Weights of a small transformer language model.
Size: width 256, 4 heads of 64, 10.1M parameters.
Architecture: LayerNorm before each block, untied embeddings, normalized queries and keys.
Training: a variant of Muon for these matrices, 208M tokens, 6423 steps.
MLP neurons of a small language model. Each row is named by its layer, matrix (up: input weights) and neuron, and shows model dimensions 32-223. Each number is 500 + 40 x the weight over its row's rms, rounded and kept within 0 to 999. Numbers have three digits each.
After each neuron's rows, "fires on" lists the tokens most often at its 100 highest values on Wikipedia text that the model never trained on. A number after a token or word is its count.

L3.up731:604516507455467512512492485490519497526564473470454488478482528504513536480455455514498496542471469501481512510517511474522460438531510417495482583515449477488479530559494566528501481519486491552464535482508512522504500487482587458505474545516509451455508553528499526509454481486495454510502475498442510491638453442445464458537431547518517485483569491552556560537520545517552464505489579452480507579541484511446466555477480525494495443539467483426546413498533512555457543495470549466520466497471566514501465540520467480503503594456485475514405560499489530498505521460529486523
fires on: "- " 45, "\n\n" 18, "\n" 9, "\"" 6, "career" 4

L3.up203:486476532564480512509420464498530467473507469465479536518465527533491545425620465559561514471483491490493520513518404519479519446553491493501467492514473527502493523440539407470531471501510491545467522571519502452491593508520545488411445488467464563554483500451513522515504520466498494467530481504428509545509516485427521483470537457434470511436467504481500480499449554472465478447443585463489422523486553454513455517478539482507443482443565548424505512446490546542506511509506465463462535514507505493489527540468501395511492399499553510500547444538476542454521534517526564530
fires on: "World " 30, "National " 20, "not " 17, "European " 13, "History" 4, "Time " 4

L3.up692:473521493512469529483568552496483494498412490554443470498482455554428559465544509504526490532505505502521520478495507474466527512494521459510503445489551575468539520510419559597558467513412513474460496439485463454546427543466452522488521526481548531415530422492566544501458425563496504414491521519496476557473443467456481490502556479465447584428545575505492558488482474548468522531463511534480444472495528519459513523433503468480490501548514453504524494500541516528498477507540531533547498451530452526481586422481487539600533438486470510535510527498543440487408557522542484441
fires on: "del" 21, "direc" 12, "val" 11, "Des" 10, "Del" 8, "Te" 8

L2.up178:546503513466503500482497501535516525484435513498426521480496524508464435472488514450536501515514477548493459504562501506478483536488453521477505567527463485503432488550485558515407511435463509438491555491486401500466411487528467440461508528505520457577500537422452475527482578551472576558516452531399534517527413570509501562504515490474545476448479499411505529503548476500527472516547424508510491494412563483425462483559437508556487527523497527526568528505472486525484527509481481483493612548397586478500524535445494468565515507495503446476494494517483520436538544461452487583
fires on: "ul" 28, "inn" 16, "Apps " 9, "ministr" 8, "U" 6, "Sen" 5

L5.up581:493491488557528435434471487558462499555411488504454557516516521556558521568536510503515568436444549464508507567537478485488473530475515523451469513536425566517501453411506480544503444559554479514539530542499394523441494532454502546470583563536499498509467513443524479450464539530528532545464535514460476566507455488494605453485480424550549450515549456503553502519475489477506521471513481471455498563511586538487413543523482537537462522414463506513543570543477491525533518517508516541431482451479445613505461564543512468503598458510556392481469403555484503508481566533534496439
fires on: "United " 17, "National " 10, "war" 9, "U" 9, "indep" 7, "lim" 7

L2.up890:528507437560469541558474547455502516471485499536458441504595523506461449567437432448523509518494483463482479493560533459531395522455546515555549509503529502483472517503400564559446498563456422525553545445526522480549476456523480472526505555428507518583439485478523467462476457506499468451476593507545477407521560514514519525467496485488454540543469478441529514480469480471502559519461517501519467531512457502485535527574529524576504605490533505456453548495491480465507450438500414479511563519513496519558465443471497481528466452500493581506402520500535461553477468433477420471
fires on: "0 " 33, "1 " 12, "character" 7, ":" 7, "Dr" 6, "Christ" 5

L3.up945:473540487532480520485515530522446521453502519464466466538465567553518503522472487509488419533497556573458540523433560547560454525446535464476517471497485461488559532498492608518573522530541540492510551431459397514481498550522454536519503471442505500413512435532490436517522431506495440469468560492507477550539472511542486542519571508484510525506511486470509462475504439477470458469471513515523515501526519524512494538515454446567495563545507489481471531459490524498510491498582493486528471544542504565536416540528441430517468568571497496491492440568492486530476494479516527490
fires on: "dec" 33, "int" 27, "ans" 14, "ass" 9, "dis" 9, "Dec" 6

L2.up453:519473509541514550490559477542494509463482551455493547506503471482449447485468576503506483456487503483550506597467466438455515561454427483427427515484498528523531483508534584516482534429425511517531565523477497447508474495509480461545500421480571580443558476585509474515511577491519497416544411537500471479446541469505511532526429484396518576467471502519525546480509520507514528513600446433433530460507518517452517461507496531525553475529592562470474558528548471566474425488509572524520482522544515500508479514471529480508485539504544555469484539521459557463465462483457476473
fires on: "made " 24, "make " 11, "making " 7, "\n\n" 7, "number " 5, "man" 5

L5.up791:531433521521422483506482470515409480472475483487455526554505594549468496550503396470388489553489526577424532514443556483553520505504572551548532502517452528492486514534524531463481449497470480447500519521490379523563456531492548491557545509458502512476506447554524580499461467442522502542497515496448529522484494517474500507510397465430519478476587472442504528465532490529459556502480534507462500501482547493543546550455490499469496516483534520491539523524543477507538535540579498538476531447465519517462547490495478493479534572479501468488480487504452461510534454510526458449
fires on: "of " 61, "Res" 5

L5.up986:494492583413352489472587517524512456465476495439450501479517500401494474459512534550518476487517559504528536447460434475507548512453504487476504422499546492464515577551494487511460509534512510520477466609462462519501467471534465488472537464498432475540518514533510473541529588536528432514458561444479508566482467448558507560547470570489523467567458469486580425529538487466445457417456501464484432473538518485433511493496509444434500532516540539489505540499474481460491547469549508510480491458532542531512503486490497483495542507526499564488530528536484463532434523515494518466
fires on: "a " 26, "as " 13, "A " 10, "an " 7, "by " 7, "or " 6

L5.up570:536530408473483503478490545413521490448404470473495497416507476501472494529481502524557503485499458507488489495467484511447546511442434542578462418554512509487479465443507550471466522541482473547558502606528544464539578518535524503509526454534477486448605515525519502541440477517496473475442446597457530492557550515528526465501534484509515496502463519541478502442453497493527493478452449478495573589513462475531514602494570512520462443433524528555529483512489531524501525469523489544353523520515520509532526525536438503518494472556445481417500466552507482480465530465448564464
fires on: "; " 41, ", " 20, "and " 10, "or " 7

L3.up320:577504463482461531450489467482510559501555613565490514503506534463512536520520489424408464487463546539545505533516465486483533491526538474454491455486460478501489519540582526531534442498546486427525423527442496556553539536555469454524496534444471522505515497552571596459444496517598519501531464557457463510560410390521453511480415425495483518513505459473484540388442508521478525509482484480504479473492569523475471552517427452490501514528557457521545571568482497519520503491459462556493483506563522431494523445477450520485540474522443547492488527520492532467395433489529463533
fires on: "of " 67, "in " 20, "by " 12

L3.up152:422537424518583519483518516457546556510551466484458502459487487496431563447445477520449490481521458503495487538525546448518509482488495425489471536530486533506481567496506490545508462457456491542527537493516472472539414532495478505545498514472529507450536523489564429454490464660521423514450495459508525452569471559453463448468442481517496525580510457412501441452503431539530488515461525510530519486510601575487542480512509575489520473506438528520526459506481390450502509489525491440509482536523593494518596443454505481466549509537509482431484533490544517488548479494575447522
fires on: "pris" 21, "Kn" 12, "km" 8, "kn" 8, "ISBN " 7

L3.up749:414449521507451457478440464499450556494507463571491574490438509601512465527459515473502449451550534555433468468602519508479486426534479525512516479533430506505451527491498411480508549451499474463565528467503399521461496516457511431526528467556568427507507480566516525474532454507530545578479524507550448523424479564477500446530497573571547496538437524455496473537525529494436546501517496529485462535559574534585422482467452557459530518491459535479528548544515469417493461524434478449518451508566451458488458515536543525450482498505488548495531484526538533562495496509454443489
fires on: "out " 16, "ob" 14, "ev" 10, "ight" 9, "short " 8, "ew" 8

L5.up908:560520539506498423573469516500453470562508536518526426519489461562432459501489556524559562480474474510533521557507508550551543526552530570496519497545511517475443414503446570489485578474517533486521496518470484472502483525446466540453526478507565475548508519518472489520511532489483482525554389518510501542514523496563467484500480463475447517480459481488507502504474536497452577472491400527432487474470500492479477541481525521559493523524524483482524527472505516547548525489484487460506538572486444486448526491481518367493442543566473484493504491518492534484489460449506460526
fires on: "- " 48, "2 " 5, "ens" 4, "serv" 4, "; " 4

L3.up906:539449512478490562559498429529532497488511507541440496503516452442490531438525511515528549463461477519550544570495475529486460438505493519452570492533459485463460460525523490499501479501500488590476540574439510441449498516519544554450428507522469509449539488552437485491534510509498472488582466494524463460552532459483488554464509490464417497492472470480506546435538538479528520496503481495518455558428536485507414472465515465551525435573445503549509494517555504467482514501481474551506534543508433464530491498504500525491413499476492548583520483444588510462456484459506472496
fires on: "\n  " 14, "announced " 11, "help" 9, "that " 8, "With " 5, "would " 5

L2.up1011:470560483512574408456561536537510553517501530463475498547504479478538503566434531505495521505485527523511488414524449456459465493467510521483569441548568533489519611517499477502558438468473428446493511524493477481511564485538526541450516507576506521498546584532461518501539512397537442587499520501464509452476439490450469570551518527488439405493514549498583560538510479502475484440560446517481432451504442480498569490433542480472475429449503510460486494519570449519541568485517461543525517536514487500444477583550538454484557438505523498466564459477499408486478496502534465534
fires on: "As " 19, "According " 14, "In " 11, "To " 9, "Although " 7, "By " 7

L5.up450:452552498441549515515473507511531434498444452415463554446498471467581502509460584541539513404541516466511496527555391504473452450547527499477492417598524579495480492440503523461457503540434472523530465471516480474538472494498487483531552456450554490443497419554542380492529436545517465518520484446529541515474506590561482495517528522446498484514448491600449485513508523518529493499457510457538518509506524556455513510494482503547492450527518531503532454543533460566496523528444523477524497568516531496530504477557481506500425436581547511496532427516459568516503493444526433561
fires on: "a " 71, "W" 6, "or " 5, "'" 5

L3.up811:454494534499580439512549550540504455479474545531434535499559582488492523506497550609493545492450490463445490498476542455483516503466443556462491490466570492492484512471474487467496514516428486489486484530576508444522512521430503573523572515486517537427445532528517558526540419562518551442469511495481527455453460465490539415483529483579461535496454516482538503515430530578551566523427557433511517519514487503535486465531439497534551501495471561465481589479463512555501459471504487525489494501478462438407527538503538515464586499527523508497502491477556483487523471523609468474
fires on: "Sc" 20, "At" 15, "sc" 10, "Career " 5, "scor" 5

L3.up530:523467439493499530438508471591526537548500509496472459450522524486405558386606539532443492537517494495419540434516454490466491459536518475487465474476426513520498560451523459436533561470527553503407455500502530505519489544468519532504435557478505501554486498440449537478510484587520455570516415511419534603531477542482440478523471441435503531444515554557538511474489510504488523532549511505412443585511483436537462508498524503498535498516486537514509459558485490514523512457524447561552521527478501495571519503453472452448471489533558517527517429471563476540489496484506461453
fires on: ". " 14, "co" 13, "Location " 6, "World " 6, "European " 6, "2 " 6

L5.up397:509493493481484545502513510493494482543498469503456490556510504584446426502521580509518530565527505520451452502394493471462527494551518479504431502512459468524471490489504451489486508493475500542459499476482517528533498424514516453558434447516467522492562468551487490512530560571540540503554458423448468581552540515436541491543523518516588417499501541484589494559456583457501518526495469526448507513469463470511424464568525492482457555470498456527457488503506495489500450513510508568517593549515515454503506471565476438478539481544561452512492446508511476554527513482446538560
fires on: ". " 32, "| " 28, "; " 6, "/ " 5, "4 " 4

L5.up410:499597549534562524494521559539501422543478569586522486459501546523406515538513543516500458488491496491510494504447526520476509584461472543478513525499488495470461492504495518559470542507470584442486503451483506451523489462479523468464509484518524409485520443476476487404498498527517461509470495495491491465554551561487509504582506502504498446528451519566530456535442509470449444472484482453477460557516550449484416475528532474493463442446468537452529416591528508500493475457473488516384503540530480485464523469489499429482543475574535483496462473556490443512502499450445590490
fires on: "; " 21, "or " 16, "| " 13, "– " 8, "and " 6

L2.up1017:510524494458511520524627504517515574455566521518440489502427474491478464517448507521505494457503545525521496509442498531531474538480505492503498578531446444441462518507472550557528519517485483393546602467496463550472440525522509455500525488507412505514483488456595447558493528471418492500487454548502442547491470532503452566494416506497535492495483515530488586494442491499464438465482429561475496528477560492445505532587464518530504482558521457465482523470493506417529475429476463480531566486543478428473460458499520435561535494524511454421507473530531457433455528509475490495
fires on: "- " 72, "by " 12, "– " 11

L2.up337:445496492552536572530491487434530505479445533541500488522530520503617509567484514514498530540485476527485534462465432486502520441485466485521466455505484512539487494517431469474410512592498471541513560467437508567509487507558469476461498560437564591490467475521539509574426482464482467468461536434511536475489505557442550538481565522552487522555420531519540536532506420527513503414470503460421475588559450501531497516500465569574419477495434497449506538515542486494466514559513568529493490484462544530510468493540460455490503485509540515495388504473483493529508548462523506575
fires on: ": " 32, "; " 26, ") " 10, "election" 6, "). " 5, "born " 5

L2.up396:558504483526480556480473492602506494459498552463473520504544513479494513516465443506524432515532567493445517480439565490474507559510459541506543480452538488471464488494493476564573482498498493533518556514530527513503511568463473529494525528441518485521501452547565526500450482465482520392473455471419442516379440533524444494440550574588448584508525502529486514492446520502500482544458447469499462450529475470492442552481510551518517493513481474507451549448506462543583453549463507572436538532556527424471541523504510504500501508456548531568460502552496522479488470476548510524
fires on: "-" 34, "Sc" 15, "sc" 14, "Eur" 5, "Member " 4, "scor" 4

L5.up897:459560539513525548571438566469549450497506505481535539477521520495515505475543537520525507491413471476521522456509542518530531493487511466514408564489504543547499491491499502571480540486507490502500515502590486473451549476478630506513533441453488546483506597487504499451518493438520467513461482524597466452491543454513477459548436397493549545535522528458453445417465502495499486469499558459504422480512478536443551436555584488465454504546540470467458524489525508539499485472509442513436546427447550476480552528535495492457469503527508525492506512525538548506487496447563464509
fires on: "'" 29, "ik" 7, ")" 7, "eg" 6, "ub" 5

L2.up48:553469569486525446516473548484499465456434481568450540557501507420468539462503550490498513549542557534492473521500599529485483549515486553452499447519537562461495482558551541541581507542538505476446500491468427498440496544490502538443507506588489553481530505570502542498498500570538503586458497463466480556443488508474504495485586538542519577576472505477477516486487550508407544534507440442509540550499508582510481468502534501527528524458550465507501500539531493503512517531568508500551549449480489531467488492554371484450570498464521533509505434427441430497509512473516475502
fires on: "\n  " 16, "Apps " 14, "dec" 12, "St" 8, "br" 5, "dep" 5

L5.up832:489442547505548439535422512516585492451423481530453563448501562510507498521495527520504480526462572484474545476513512475551479513474509552528464570547536595514555443482494573421510440535498517505535497500566515441468500516538521490558531551441519461546450500521518521454439526440507493528439471488549515555475466442524468594544423512456496566483475487480422522558446482485527473484508437493602426491526488480467508450508559544548550476528540561416494538520504449475519518473508448518566500475491480483501493509463525533475508503409540443510435510515538513532556540439507501499
fires on: ", " 51, "-" 16, "'" 13

L5.up705:497495519527421473489516492460509464459395492512523480511488510472525506522473496548501473475529492482504583539558546528482495527487510553423488431566501546503560490547532528539534491473517507551513427446581588443461510506562502457581438546428496480497547577565508568496538571498535469556478504467464495554475484479435542506421480510475506545550517506481546480501486490422478552461490512538425423500480461467479593532513508509527484497501488481492490555493467490488597502484523461418513522507505553535550456483582498514450498478495527451468441521488461525559550462467628580417
fires on: "pro" 65, "'" 15, "m" 7, "op" 4

L5.up448:516548528467436498536426485483528476435554481523490526533519483503489463504492568511474493542500505526498487509536479451529549551471483448516449486508515520519559499485479529497466511486514534486491483517584527511446526580502527554523451489448402471439443591450464517368464490553498497503544498515484515546496486469571493448484484455533496471514512486436546509467437507505495613499545489481528563506489487463555577539501476526510420548500507569477510479563536620484517595446466581442523525479558478501468498537496463493485553450504500525471471476474480517551487514492519486482
fires on: "\n" 75, "201" 8, "202" 5, "; " 4

L3.up296:499471534499561493530498412492463490448474534518499545500551463521547509547414561477433498511519497523454507498554453432535572531517438512481410397517457463563503488500445498566477505466513515494470502518544484473547473525489593454511562476516445430466514546555485496485512513593475520498600505531532512520527480510533547520523540462559483576453467525524513541422458504465477514581502523486496521492471490512513498468548475493509430485489444444465508464469499562470506567461443606494395482406496489467439450517468544495486580552498523505447532464510508515476513523418580536490
fires on: "| " 73, "; " 11, "\n" 6

L3.up896:501496573511495470530528525521484506544464454485484442533508497468569542479520495499519502470464532458441505483501525532488477478499501488490528421555515510481547456464461549568526502511403538469418489455459577516437521522423458396511393499487571520490459508509467548456527490536514532507428469519497475473419482469511462534547504516430480561558524479498558483475490507560481491392436474416520423451525476530476493520570525474507446490574445522458434450541554547506533502498451516567583553475478486495515445499531508512478528509473514536538461482411448461570478501550486569489
fires on: "′" 27, "°" 14, "partic" 6, "with " 6, "about " 5, "'" 5

L5.up401:445544501489508548442433520527502494479468524507482484498488460554468511487459578530538472471486538539533498465514475467468487502531481601467462420494555554463459549518501531482495552532508480481475463448516529467530532533507407556400549481594484544487560514506550419497428497485445532520488473471540498516490463484560552560489538546568517470511458479483540574545534474468532548525419540487499540537546502473469535422476524503459458413532476498498474443490534524506498439487524511470437439458476507443544550476547487455552585421472615544515523448513504481509409503495362537499
fires on: "in " 16, "s " 14, "ter " 10, "as " 9, "at " 8, "to " 6

L3.up610:468545430482555555543490544521502538485445521508497587521493536452564479557409537493549445488464457482499454472433462494549554471515524515513523549509500551473499541508475534454442486458550471487525558464524485586520549501557501541416468547462568492413543524502479525532412464458443460521473500472503489491503497571501471528560508492554465517537440530487476499540477510465570560439528472545455548518499443521495499520480447543463471465485448469420581548456513492491510524569483625514451481462451557453510527499489544526519519483497494476457452523501552472512465513503522493590
fires on: "; " 71, "); " 9, "., " 7

L3.up441:503454522514484496448515502559526558453611510462456500601485473516507515539489508493543535487490574517423443502476504473492500518510568532514602488528518513491545551544507527501526463542454489512476527555455528550467475488523518484530456479512423402464493567473512517512450541489452533503467493401411500526489414500484432532487466562518464503498543513472537502463554483461569503533473424555489470427516498501460449532521501494542444434506489495523444486485538455393520589568456518621529570494495468486433491483484477481464571507485555515485498457532500480504512530513467471550
fires on: "As " 21, "as " 20, "According " 14, "San " 12, "Saint " 9, "St " 6

L3.up634:479481440527436512499531511443537540499428434500494490486603491488555574486490469559471557450563462484516434526463472524496528497464484612519505357514516523443499546528519456540490488484486483561451493470520449467402509513490509525433473481433489519470568521500446494536458409502544490524447498562476473536432491566490497523513442521550432489508463469500492502532456547487436543478538527575437497500551541500497521557496488572496542495525485473476551581553549535457544497503514513559509567456490581500480486526583502545498572618439489519504519511526452505452550505515472512458
fires on: "season" 15, "years " 14, "days " 10, "day" 9, "year" 9, "year " 8

L3.up923:528430429507493518507541537473501539486535576577443444465441480471492449520484521480515495521515518468521460501532500418510475487482547488508478500473523502506491472466415530531518560515485527501555528565472540480518481492546506477453445547497537517572504534523454397502465508447517518475534449484616503504554572437517416481549472485477567511471504502562490446499490520495477468486463470450516469498505434477399501537500617552522487584536473560440505563532497492470527495463479447482562545523591469455531511498493512468505487414548472444499414474470505457539483520487451440503
fires on: "1 " 19, "." 9, "0 " 7, "an " 6, "2 " 6, "3 " 5

L2.up870:436485511497492490445500497491545442460520550485474454530552464454533418459458463417585495565467497504477493555539432513508401469504499434523511524490518570552490446537492483533495425534487424569451498495491504505494459449455457452480431558493515452512494466465476499597464531583498454554534517474504509456523544526465460534520490511513515585503468505518410518537560464520517489467523536612499521474493500452517454511465551543481514546511523522494566478485503488501502540483508481503467505526485425448478523531523483488437531478551520509484475513529463529496530487475451474539
fires on: "go" 22, "requ" 19, "allow" 16, "pos" 13, "Go" 12, "curr" 6

L2.up691:533536490450441492489452546481518487457461427520498525480521494525556539519459498550514418509517543463361488434523458519484454523487520531541497372482481474520541538481441465560438539478452460482490498574472519540466498399525557511453492520556600436535482523494489408476528450524533505469470469535530561481493449508485479520486446511545438502437548513570512567544514440541535521586566476527479466515520483547491516541477526426459470466531429477505507492520507495499614557496505441486545467563479452499501557536472529434430465500505511552477536479513455472541496507526573487505
fires on: "said " 10, "because " 10, "but " 10, "stated " 9, "According " 8, "In " 8

L3.up52:530476470511466543467599504512484543492492508503448465444417512490515508499488480472472407513522514544534438476482498435543486428528465402499520494499521479462446585529507502506533452527525494491542562451512505523437496514456531491491602503444531460542471515470485498505458537529489434506480457504488494500545550497505527567459506458490488505483529545504518452533575507490551412561469536467448475522559539463471513451429561504518470468558452538511480479554515455535549548571547553489494578472424500510469520500461440473490461505513515482439408548545464511530485530412417498452
fires on: "- " 35, "as " 33, "there " 7, "\n\n" 5, "appear" 5

L5.up689:453460482497461562525500506531423427562570548511493475456471544497571538460513536493549534500537541531480448565474484538452464496541491465538391515509514458443426481488500483456512502449485546560410543499506536430585540515463492472479484573515501511468521555503547513533468556578549532505543459443484357446505516501400530472482512548443524493460541495489490527556461467511520472509514505479487544458525434457589464529479449519499481563431554454458530555528461563486547522509495497476490474520531489462499446496437497432460540488537510492518516593470479449503538513556462542500
fires on: "| " 97

L3.up363:507493451521519489592443488554386543426548475517504503520590537506553458511442467501512456470456481516480486521415474497582498452544539477555524527483523486495548560421468460468472511486494472481501584551472501504539487486516546516430527466502576435502528535518503477489497463498494483571553468511469519524481478532528516452514385440522438587517478544534478474474497482459535501464591465537460539469477445535425516545519504507451495440528469473505529497417487516524507546532469567560483482453544485536531499534426526528528509474454443505551415492470584535571428509526523495602
fires on: "; " 90, ". " 7

L3.up65:506449530470538545522474497459551477508498485479476523568510520467552513512484560503517572519544509493506466562463472568499456491501480467498527574472477529520484405536435540533448426470546491506443520565501389521434491459483500496414433461474576496546554485500570555544437484523565527549456520461541472504481548499455513543494412577512496550484512470511468537544501418481497529469525532516533559527571443482529474498486475495473487631516527521543515509472501514462477528375474516469465512454462495605476529469518494505536459519536528483573439474524465515521493484499516517408
fires on: "requ" 19, "cap" 16, "curr" 7, "Fer" 7, "Mer" 6

L3.up509:516516554493406453483536393542454492389512471486435513461518487551454410483499493587555461436493434553485491603569460486498473413453547567467545504551424561457545489522501479477520454490500472501510459508519522542499485481507562492484430478516529482465525536605555470484477497455489500562490490501443521467529492444446507566509472609484482466489467462482507488453508436496492556503572428505492611486458462533479526494520463500456496477572478530460546503453530481476474502489434546560521465466479514497544490530492543498526517590507504520516515540516579507506546507412457536500
fires on: "to " 47, "that " 20, "which " 12, "at " 7, "would " 4

L2.up695:482544523535519484520551435593501549459523499503511566502574578516593479500399438502528471461427475440449465534483467431465503540506449457537465565489483435577560542450475459522458486501485553565484471527603426608532502501484509424443495508454549500459523518552469506445520514508478452451477462481499500460517446464535489495513451526519462541507501471524449511488452488470489574459520469527426500468465433519447487557589508538546454481506497484506530525465442573519544489497487512499457514426462604434421492520465574531492554544507504527505451531518558469434403458481529520481
fires on: "% " 26, "\\" 18, "; " 13, "Y" 10, "Me" 5

L5.up894:443492557548524533452489513458494537511508471448502493513488533604448422510499463485492470506505555590483486463489536512511485434482483536529471477505498552497559448579429476452566441551523572521515465451477510541573515498554510464504551491474455464484568567520496493513450479515537595494573569481481492577496453511519522411461523527509429435479466406555498560419492527484503506489484506561539496508419512560500529469513519492461504488431455479502520475503514416454466452524510534563460550427504469483476591469545463545435618555516442528495476531439548536536483479518466452458
fires on: "197" 18, "198" 16, "195" 7, "prom" 6, "there" 6

L2.up652:477448383445441477511462506492441483508487471502481547489494505545541494488590466471535433453577550550475531497420469528443567497522528521548522510459517489508475519437464571474451538507512542498549504543438409526492536518484566521500441432496504512512528549505531502512529570548506558552529494466471505419535525501479446443511466454472495457501481510499438491467404484434448515480520558514511495569586496447468537519554497492487468553526502476501468512542477496516554507537478479540513530513493504589488504476486522410416539513524497481542525504523542560565573551509545544521
fires on: "World " 15, "New " 10, "Cap" 8, "Cam" 8, "Popul" 7, "moun" 6

L5.up808:523514452550539536505489450489557593463406477510542479491538568568467575547487434471532494515449438511468425502540523489505510475455521422387484455547556451548524479488492545507470491438505459526475575535496524537526481516481522468508500562463480443471560493484512491520536498493518559546522497478584470463544460448534551506534439482429503569474458476421573453444506564526486551528543493548515476521531471525512469539529511515543503440545499518541451529515528493579536505478499502569506466450510461478463537397447486500529472561480497485453504508521431451481516476493479475471
fires on: "number " 12, "1" 11, "1 " 10, "N " 9, "9" 6, "L " 6

L3.up931:505520402496411488430491472538429532513533558490448472578467572552490417451541489574594518458471557512498523490526493494487477540478583512498422448477433561490475474462447501438529471507496467517464493530441428546506477483451529530517464487479564479480490517519517501496488517475565493545547566540525561458532554491400445439549523522507492508472515492542548449524517553531445527557471489483524499482560464421456483483518440454517517489554535509482584479482548512533432444437467495509472492465499475482552537458506505596458467482599477509530550463496501510462559525457534522518
fires on: "Mc" 32, "rol" 11, "He " 8, "resul" 6, "he " 6, "ran" 5

L2.up433:474415508492526527477427461494511495458465529458485538551507558495401535413544519481566474514501570456573482483559424445491550537489496521548475464515419497468499557421531408511501493529504483505496513509483578509489492522477501499446490498460454591532516549478528427459498479482509433475515428544510567571543559545474427498508583488526421455481500500500550485510542573478395455504507446432507490539486462441471451487514446502554524481514459541528511474526521526523494509496478528446524541514510528476501552551453486453562484468475454486495563479474518546463517518374501533465
fires on: "World " 17, "place " 12, "ra" 10, "city " 9, "European " 8

L2.up370:521510514487512554551519481476536548477560554487458508489543530440523427467450483517507492490434564467484528491505555498535535457528570453501448493511511490486460485495517530532472472503469498479477404485506487494547458539512468487499485581421489562533534536530507438457500562598478509438565527480506488439501485483492452465490449491504470582514464456567466528478464411528461507484482495402600468468416606536463525471553536551478493481444440485430463483484457415567514529544486462508469490527502506456439596534481518533472514506475488518460486507450526480515550491523589472455
fires on: "W " 23, "km" 10, "″" 10, "ISBN " 7, "professional " 4

L3.up650:520483442529485541558506549496535476539447484532494542572521527537464455480447540502500524487494535569475511498471497449560536458497524488536460519466536558433554476581460542540567452557534494487475473487454536483511495501483521466474538461523545567569492486503460460492453508532523446564479486539455486476448477527588543474503529449477476534532440511531406513433522492490444522451498510414502433534436484487468549482470562498488449500552506507487481507448498536535548490531506541510482451563501462480501509563555502454450463473566422549506515510485487472511449435509527558405
fires on: "re" 22, "sup" 20, "Sup" 8, "incre" 7, "Ex" 6, "sq " 6

L5.up794:461537482541444592459441486512550447424455493418522526526514405549481434539499476524587577458538528493511441528438479501522554544501490443571466463589491491507511477414493489527484496490474445524487573521507495491524487538573460447494500546523517526525464499491517485462424467529542481511493507447497437452500498485503514523495506550528502557490451507544533452522490463469545551450445574555558501549536479513505503456514504507504487525524474542516535446517552500469501418481539482456513511475574566472479526515618482550510521466518567516517460543547501503555505570468454555477
fires on: "y " 20, "-" 14, "–" 6, "s " 6, "en " 6, "as " 4

L5.up716:458426499538445529504464504484604448571461528440450568477533427503514520468497573555512515443512473481550535516499542470505489510501483504465526421464555474465494557493507542465451474474403527451463477474491487478504505521486485556430497455486441513583505504510493484482506531519569526533544510471514472533574548464533508517540581513480458551586511488602439475457516495512521503453469474465520428534469479514461505570497567482446460499525558570449536490477477481481525523497500459494514476585479441509536535540559497397476462420511486523513472533517543516521478459535488459537
fires on: "as " 13, "W" 11, "a " 10, "E" 9, "T" 8

L3.up176:432530528525497513441529471546485487488487449527504564488483487489502521529420524515500445430518538519534527528542512457498501580580449557435436409472489514572434451528469484449491487464519496494430450509581495520507528541504509524450552525497518526470530522552476467479531462563462537568538547465508486519438395469498577507557483511499550630524520463496507531440546522477477514561466446483481533530456518556525480456568497525517537476446495499441431582561502548529491488501546479473431560493432545476471507521535532486518499526546531557483558524441472448483562539501518509409
fires on: "dec" 27, "pl" 19, "Apps " 12, "ust" 6, ">" 4

L3.up608:463581451555546493444473508556521450488561497489503476476561568485507514420543509529541513450461488474489472517512474496455445505487493537593535592463534541485490445475511558443567523543538511535558529501442511482519505546490492551501457539518530519502549479429498454509458555438481502459563496516521473509515544519503474464490475489499479477570494472485497476548500524440521429451492394491402548483496436515510512536541565589537453573487562506553505514545432524508504462483466443457460519540518499506520487508437476531480465480504509450480467481521550529512465529553441490544
fires on: "." 30, "*" 20, "| " 13

L2.up127:495513471483454517486547497548482539525566523473479508472464578574474525508452531535538504467517506494469478520427442498528506503567577504544498533496512509480427460446501552437557516538449504469508519481493550538471503491479571538495471561460480484484467500473550485553408554504538407495565476442452475569548541507400455485522503474505495528536567506528472483551460536495502480470507491550519475499539551485524498562516526544581475490459465449473477441460494497453536446564462474500448497566560440468538565408474480417490483553512452491540510457538423530492512476516469438500
fires on: "| " 73, "- " 24

L2.up102:443534471499503505478524475521478611465529572496504485534506543467567530515476469476536495521451486533480526566522461511500459495444558491491501503515513544527507560514480432448465502558464535503506463440491478530519489530534626405553482409468487545513504566525440509487490522531462463459469462482479523470520491505463496467484485505448453469516497514469499495452503479503518542474486537501530515456536446568469496572540565469544448540452524497430516468525589573508432447552456488571481469499526529548424498522462481499530504561508491585490482473499507526497472524400540457518
fires on: ") " 19, "first " 14, "% " 10, "\\" 9

L2.up761:503466526566561488530536481526533492501494428532495505551542455489505488454528476513550509499541467456474498601463497496547519506489519523441489443495486522523434570461543490515447505502506556483507468512486492478485521503511552580493509524460527519512491547437377445517456508487508506431442487550481514592452508530455506479594479549502403430468528504537522468481427498503462566519509498561540510434489541508551473552493581557501457501492450521529506547572436567539525524470521461538512478519578484463437509509554520539450467438473474470468485489493527426528507481551491499499
fires on: "years " 19, "time " 19, "year " 12, "days " 10, "died " 7